From a checkpoint of a small transformer trained on Wikipedia.
Architecture: RMSNorm before each block, rotary positions, no biases in attention or MLP, untied embeddings.
MLP neurons of a small language model. Each row is named by its layer, matrix (gate and up: input weights; down: output weights) and neuron, and shows model dimensions 48-239. Each number is 500 + 50 x the weight over its row's rms, rounded and kept within 0 to 999. Numbers have three digits each. A neuron's up and down rows have the sign that makes its largest values positive.
After each neuron's rows, "fires after" lists the tokens most often just before its 100 highest values on Wikipedia text that the model never trained on. A number after a token or word is its count.

L3.gate616:462484489506561557546439551439471483552544612544552404473572594476506425513546520529509461521495526439485568449453496408473483528466553531525545440510522486554617507587506442510530486554512524474508551496476494502557496525461488643542478494587453476592436566567566552566471504504463463439464501465532462497432572551510566393452547565478522486539533513574542541423508456465517409466517474520587552416454486471572443439434509455449467444596374534446547461458542516449465451504561501512465519602495477536498545555488544461400545445539467546479401546534543521564548525509460577523
L3.up616:551490541555530540502517613492532591588528562471582544488523494504518507525504475534487505431440511464453553632534466480585557556498537506515505484492469557427466443572471472589474583498466584585558556546487451542516588457534561524533447524451513487474518493535572544491545593493546539429498493544560563489531461476555430428421507543435544583495494546498458523717510493505487499547491465487487484546452539416491474488472507546560532548485410588488396476472525510555546503580463436543523506494439514527427440487509474510506532426381459475366544548522550501507474511502625486463
L3.down616:495480569334403464486412416514520461452465511515439483476396493478535526539432560536529505488556566561463402430528525481480559529520469457544526448504397462449511511521443523483535518510482446436500459539558520488531468493457469473515478596412511446529377470492462540459535525481545540503453475475554425524580541470489437455482546517538556531514532548511474468484509413527429390517490511438515517569479521526395559558491567452436469508594543447541533516482561506508492469549495581515474514515528452434401493497489417454537538466527488549497510503611467491488558511584513491503
fires after: " Com" 21, "ce" 13, " con" 10, "c" 6, " pro" 5, "fer" 5

L3.gate267:501618506468543480615389400434615476530466643535519579479409488460596418415543559519584552494518468486505511408482482528580550451600565537449550502536462514461576509506485494491403455474568529527410544599541504461491463557518554511561467458447447546624531506514526504483501549519587514534402464447521527547479443494412439549450416504531567563499548414500451521432579399516492505513418512459533488502528498502480453481446455557584464546478522504470503461538527492546455463505540452492509480536405481564504486475462515499424524451504467453559448549459550409540467514539564376496
L3.up267:423455388473465552465494522517491466532437596516514453448535482417545487486511490373544499432606407476481517404445493474464462456459502556484507515453523424475465479528475523524505569489539559579553464532449451417497499527580534464531402561588483514511554500553461513512523580453584476504561475497574505517498506471463515448425566497494551456533587498504500575555537490530548527595483531530465488389467463430527494412486508447492576453523541498451473464578391461353566481596388443500555561550483432544476485493506485541563500518371529500468513426497455444431548475575421497524
L3.down267:482661576489480575461621574517420539426541414440528542615499519489508461529556537453469506492542480440486548571465517529544570503379505389556491443510469463486494519466476567604567494496373482477448569474486407488444431483539388529546549529530533557365475509453548534586519519545491493483520552555467504515431555515595490502486434459535503498452484506489547421530464563515475431562572447504504514516464526452467542426523485505513542463458540543485522484472514510513453519504463411519505558575577554575452556496518522552446553484447519522473566515532435489587470523408458576517
fires after: "n" 27, "s" 10, "ov" 8, "i" 6, "ra" 5, "er" 5

L3.gate160:443599577524487529469407567550472557449523584448579454511541513490507534451502484490476433562531479468477490430515417475457481542452573594555534479494501454512483505487550451473515558501540527468484622494583453442539504546424427549420471418515476422452507550481579381590503529498433507509582437483474359502537586499545450498510554490465373426522529448429554453488549539467616466523468565481632575535421554416581457512478574527493553499501521443436481527487542500474618470554462525532451363505591499443457491460432499475500529462568518488536462501428508508590476514592567475459
L3.up160:483553466477557568526429531508577572438523480486517504539547583509506521558521463580453500561565455546484487475590482484498467483487507520463454518532474489406578542493507466529485492427566529547498536620416627488563484445453484514415535535446449490490431498432504514593505426461494540509524513552347496476409535487529486436525408468638487516541473493485470478508494549413483408467486531560467506383504461518517434502533449533426523482490574454555429500420594473552485613529452414533547462483383482525503485471461498529539560468478463538483434511479562464607545599510527454456
L3.down160:470458613589432502411491454534518512477579494467522554485441531453571513505581472514512548562454490502458519424488456449509558492489497438518526593600446458466542454478565447463506423493487416453450631514424488499529594521435500418480549531528450463472407543470515455389514405472445569527464483550518499529484447546449460475411480483529496409553560544435484442465645502418529476472490537597569504527485494459486429435473464481509490481502473496530436501433515493482521505555443454516454474426546500474409476498537421461511594507518553417486509490469544488535528484544509464506
fires after: " cl" 14, " m" 14, "ce" 13, " " 9, " pro" 8, "t" 6

L3.gate686:475511437511462482432506547498456489480499519488485502600591510515499544573383479455506509483490536537580507483512507581505513371580440453546457479521540382536462453540593513493558496503474482587577492485579503477544412512470482498519486446452471383511433534419555475540394544516421538457560424534521586461404576521495474510475448482482507453541524492476472541564520601455412474543567405521452484510424540536529489542534418599532486601427573501426450538559466566460529524552498471405504539498534533439474492546518496414635500573425478445515529496490436634455449497552578509438
L3.up686:450581571536495569487453486518526513513532453485533428434528524509422434517475450450409430450504393476431425503495462590521498494396444554493511490520458473453558481572510521568542509485476442586510509455487564492414465508474594479375538429564387524541533418529499605623464561501517449547570527478472545472476479373479457386463425516426600576483511499428490562426530500420574485463481477469553528476556620538551587445507462495402485490478537518566489510646576483491517455603543540462518509410525561465499440450503555505477475469613523424452490611423505513512485476550526511425
L3.down686:530486519418428520502420421490473489572483479518469539519411462444585380585465481569487608438522546529483523460506471499533438590492577474506549513559378492395534476610558580418408489517564569493497426586470536487436367545407512402470475512498534547427551439495534554459559458458555556537551505514500522463570493520447547481499529490431553523527528602528469525534501475506534524457576483472594471435488561498547494524479466422486512542554467552538530452522497493569518457453598494476480514496441541502468511528419432421499550505385529481557574386441496437486561537536508512495
fires after: " p" 36, "s" 10, " New" 9, " P" 7, "equ" 5

L3.gate795:403433454531521586554457518491489534537455480505544521518493556488646465477494435465598554568530456483405574403493563537432473429489517427524537459499447552449583491537469447445434463466444425501504480511549472613527471518516553597506431433508470485598539573490544497504550522546493551492495548493506473572509455511438484516552552520524544360474589502488571557492576566470547445459519548472513542510484515522434517508483469548572571500515468477473453514575487458497503420574578491517587429470509599528551506461497525488432490487501447520544454453512517502604459517512430429536
L3.up795:484536487469582509435482422446494469452491519520491499542506354520514545495568491418494560544537468438479527462503479504493447459562488440451438447608479497553472547480505468493482531495540543410465442485482485473480376487567472575431519497532470458541501504491505469439515469484489607534517431443441438544525497504532500377498625520505440562464443410450540370568446537374465475525519446408498452496515605539486462519537538540537485469523512493439443439556413465482506536532569476420500450472480516568509529424478520618506510516419540408519460439536491407528465453487460485524
L3.down795:448526519490487533549435502469512434460596485514494442487498540496426569427582497555474428410534460602583563491536403512563546443501422489454508399572490451559362548529563587488535455540497487541536535551485469488423462488481502592445504530511560563474393555435529395555501529571531476547425540450465414513442475418510528496491520455509553456465426501480441566419501545439512448500498516556467527470482525480465450608538565535504612581583486463481511502573546475477515508502512426537531480616483507556445481462484606544496545532448582523607479523384557444443513545475495455453
fires after: " (19" 35, "ra" 16, "n" 16, " 19" 7, "en" 5, "s" 5

L3.gate444:539571558510489532498522531475514497451497538447550546541548491486533439484554467501558469527478553610464574511449534479500482406531423403493498459536627489503573486518458463414431492431437516500441551490423487555536423551474558499470453460486495499524503470523556528447460460516477580404422480476603422489519472457477528535515543418470540464523499533507474576604518558510488598500565487460510504462552546584534421435522416450507499507470549431495478537447510466496476514459474460479482592428474472606457424508570488535590470511488497331556490453480577507576473422465561538551
L3.up444:453481458496483541578487462489547587591540432527388474493472477464576495529579518547421501504537567519485527498512577539450431527463466612517612460468506519474567500452494553505454455570502548504513538481509533430465416554497415436470402493585509434532451455551450540581405498441434520569492504526489403417491547501399540495480435493509495531447552604505501504503521518430450496603432440505458492480494477412485508493429483465499489512457486476494460472417583530516564521469500384452441415491575414390470451543490582490512515430463578473517398531609433547543525455466472468447
L3.down444:455548584575417490493504484433468486492576503504452561463489478465572514450522550446486559526500443468561524435513529417544480571551543480449443498466451457406526630515462551510575484496441513503452440508472541509602537525423539462463499494559569524510522545530439522522517478470501508517467546459487469546495540520452506471437527477475465452510607431483381596486500492508459516554577466509569535569426423501484521520508474559483488558453558530521440447558472484469443566502491508561499497439523426447548534358478574517547431493538499466458544487420590393431550530566496544506
fires after: "re" 21, "up" 11, "ub" 10, " dis" 8, "p" 6, "mb" 5

L3.gate501:527523597587458496548419513423560592495489584510537539511547516480443410502485510537453531412520498535483550502625451551552471457578571436478444552499559501566453487416486411460577518502491479523516553498477526418466578523490488458487452493612487487397552471439571479475455552531484452433511447529520539423474496479459469342391457497502419483496502473491412523494530474460496537512552535475455532367440553535496521538426527494515543456508577568513512475543569466457502481496491477499535547445582480446554608431539533480484493511424451442392538538482547464476596509475426521466
L3.up501:457504460484493524514536546517532579548488455436513559408488421475480548536436535501482447496482462524551612533572515439537530526535526491525495620525538470539594421421482490513483509528458532584525499553570591561445596604545406470551438430501411545442557488553564416565457422553483445537521466536490508452510512417477440491522467495494481488433365492495506487440542502563527449571539505495473521449491518387465448456538502498491519471493536414448483477502497562534433513476452508487512487490605532438462434473520499571480430537495463506481470580469495542555402514483502592464
L3.down501:550466575535518534471601500460507509514467514514592538530434579482459486542464572507428484478508481559493432536541502514599434469395497489518513505527456457598504559474464481493473499500513470484496439575487545429445484539568524483632414506545509503452514579474501430532432518475480538528434470457558388484469503572536411381536478533554475391510442579533484468492475444470479561550510502487574577454427522415475588410471458527549524603481650468550481510524501562470484517491618503496543535514504493454515458568469455501484422564464546433596482624478465450458454490448447410464
fires after: "c" 24, "-" 18, "C" 8, " " 6

L3.gate732:512459502576489536356501458524523589533579596571532526463471566482563561460520488463500499510560484464466507476524556553508562481456496511479490550615538455475501535473526477483598524501537550471576607471472505479438549499515577454532489471499478497447546473531445483414424406457520538525416473549497478467524559388516451472526548560482504449438474515495462474474599488453562508541485537436511566486457467519436579496527609439463526395380550506554548488462496528467443468509541578475581440512476520476421499499446503458498464517388473482447481549494461456462620677538562442429
L3.up732:528518543425382402487482559535510516500422500439482594581445529538488434540487547491556578542570580552486582561524531428458543512604519529520426460518461531492500494415411448537496554462485517533569524475554501538522546510501429483537635533531553546421463444397512426528456504633583473423475539466500541511553529557477463441502413477594531535477491478507459550507465366452467470496524531486518433495481448556491526465491454487460494559489414410473490526496568471460507432458508569480469561431470475511445490572374510424501515524492520545464497417522546461555464486538549507403
L3.down732:534407489510572401486498496501532604543505565518517474478569444584531448486488506564550533501535471586516535509495414453510506451434526522450516517552486517463607527534482522530549531505506495536484579448491457534481481496548561577520501526470472555475561458523559513423537470547549475403451542466555522485491521476474514467654472516513523459393496544589510551493483489541435442543542526514469499481506464445417550480486430464443491390573509422421547479568518500482491443511406481576458460542502446554598427463420573460516474601581524449424546511532400416522529541536497498467
fires after: " " 23, " c" 19, " co" 16, " C" 11, " S" 8, " T" 4

L3.gate393:472458470471428446513472413494561546460601478519504446567549474452525544572538489516474595484476408538596459422479477628550547551422514580462478428386500508476437523519458473392548453505554481571402470560477577533541461556483493507574525422485480456562522483575504515450590439489473452479520462485550492469494588536478485416517505461417577447550525484500506525415555535518551424457436452432540495410503576564435537439518524619523512472529443509541428554578487472529502458513541512510531483548533581395546447426491467443530542435509551462432467494488437475475462515515575546581
L3.up393:503618651451540532506481481485602486457509432487462493521492426550461503522528527541529453474535436573570550560529509518449517527544469493512390456468463487538471493454470501496494532415506467552524533451535568490496468432450520623501555495493481487536539549456527496589474561483515541523539545486478482468557486469543536546441515480436481447547476444529389473463467457548600523543534513513452454524504490512405563468504532471419543471555511595449588520457535503454548493497500454450461478502568519517600566483544561494498443542549443581429544509492562476490510502489543473464
L3.down393:485473464404519503457562484531552476451534459447501479587485516417488393471538462552493474492533475470491516472484481468466581457566504527478493438546483514477473479489466454521478537488521448488445515496538461596489453528414494607448510460509539513466417483531574523461411546535458521609512459523457538490448541583513533499574476391475520408593468533505478472463435457574535431560513465473451419490507516575471516425491557467399434469439497499567441527521508481550469454436513486486479493411461519471600454574464571456564444460435543391558442503636556400471512463463507497574
fires after: " He" 21, " he" 10, "T" 6, " his" 6, "y" 5, "ho" 5

L5.gate544:468388469589479479499426587551463510476542594561459488481505485437361528515518535508464642472551489460487470462491489612502552433565551532420496570476466476474517519557535506479455477490499493512549499461461470429595469528507531535518482522461497436402612521486475419502488467515530580495477444411455512503530491581472395527491489550585519457509406498521591466436501478514464474477500530596475485495577543500550445554588553469523496485366607576520502523554522378554440540412489540592477393492482574464483548529483531469520422541405437484529438566556570457568568515543517481504
L5.up544:527487460496575479506495479469516464545512459536469479503518466489506513399489465532514562526493511555530443585476458498511499471560461476531534603442557551532530434494526523548461526372505502538585546460479534500489465448506451468425453512513493523369482419517464456590522487497395490490569456470516449507609599430522519557552519457584569430563577579556546542401540475559542505473524523520556500521438499421574425433480590524432491514592476496461482555389504506442466546496509538579538464544568490436482516438475482460490487562538400452552436572541389544579489486450526490515
L5.down544:463528524546493434477499489545546521568533455481554560521504526495494523504395500529467586404528485509542461531433535481515489463547483460425518511486585541521514474527461470575494521495527477500494555427587530491523479533505426464490350478524433547483506362446577547498486579501433445468392559466476439529490589496438482568575547403471487559643535460591536620524422412597488465543495428514484552396516515494561522426549442496423527419590505514431527546440537481462455463530569492580510477519542523493559496484491540561540598551587557456498576518546412451501486585449494481629
fires after: " " 27, "-" 12, " C" 10, " co" 9, " World" 8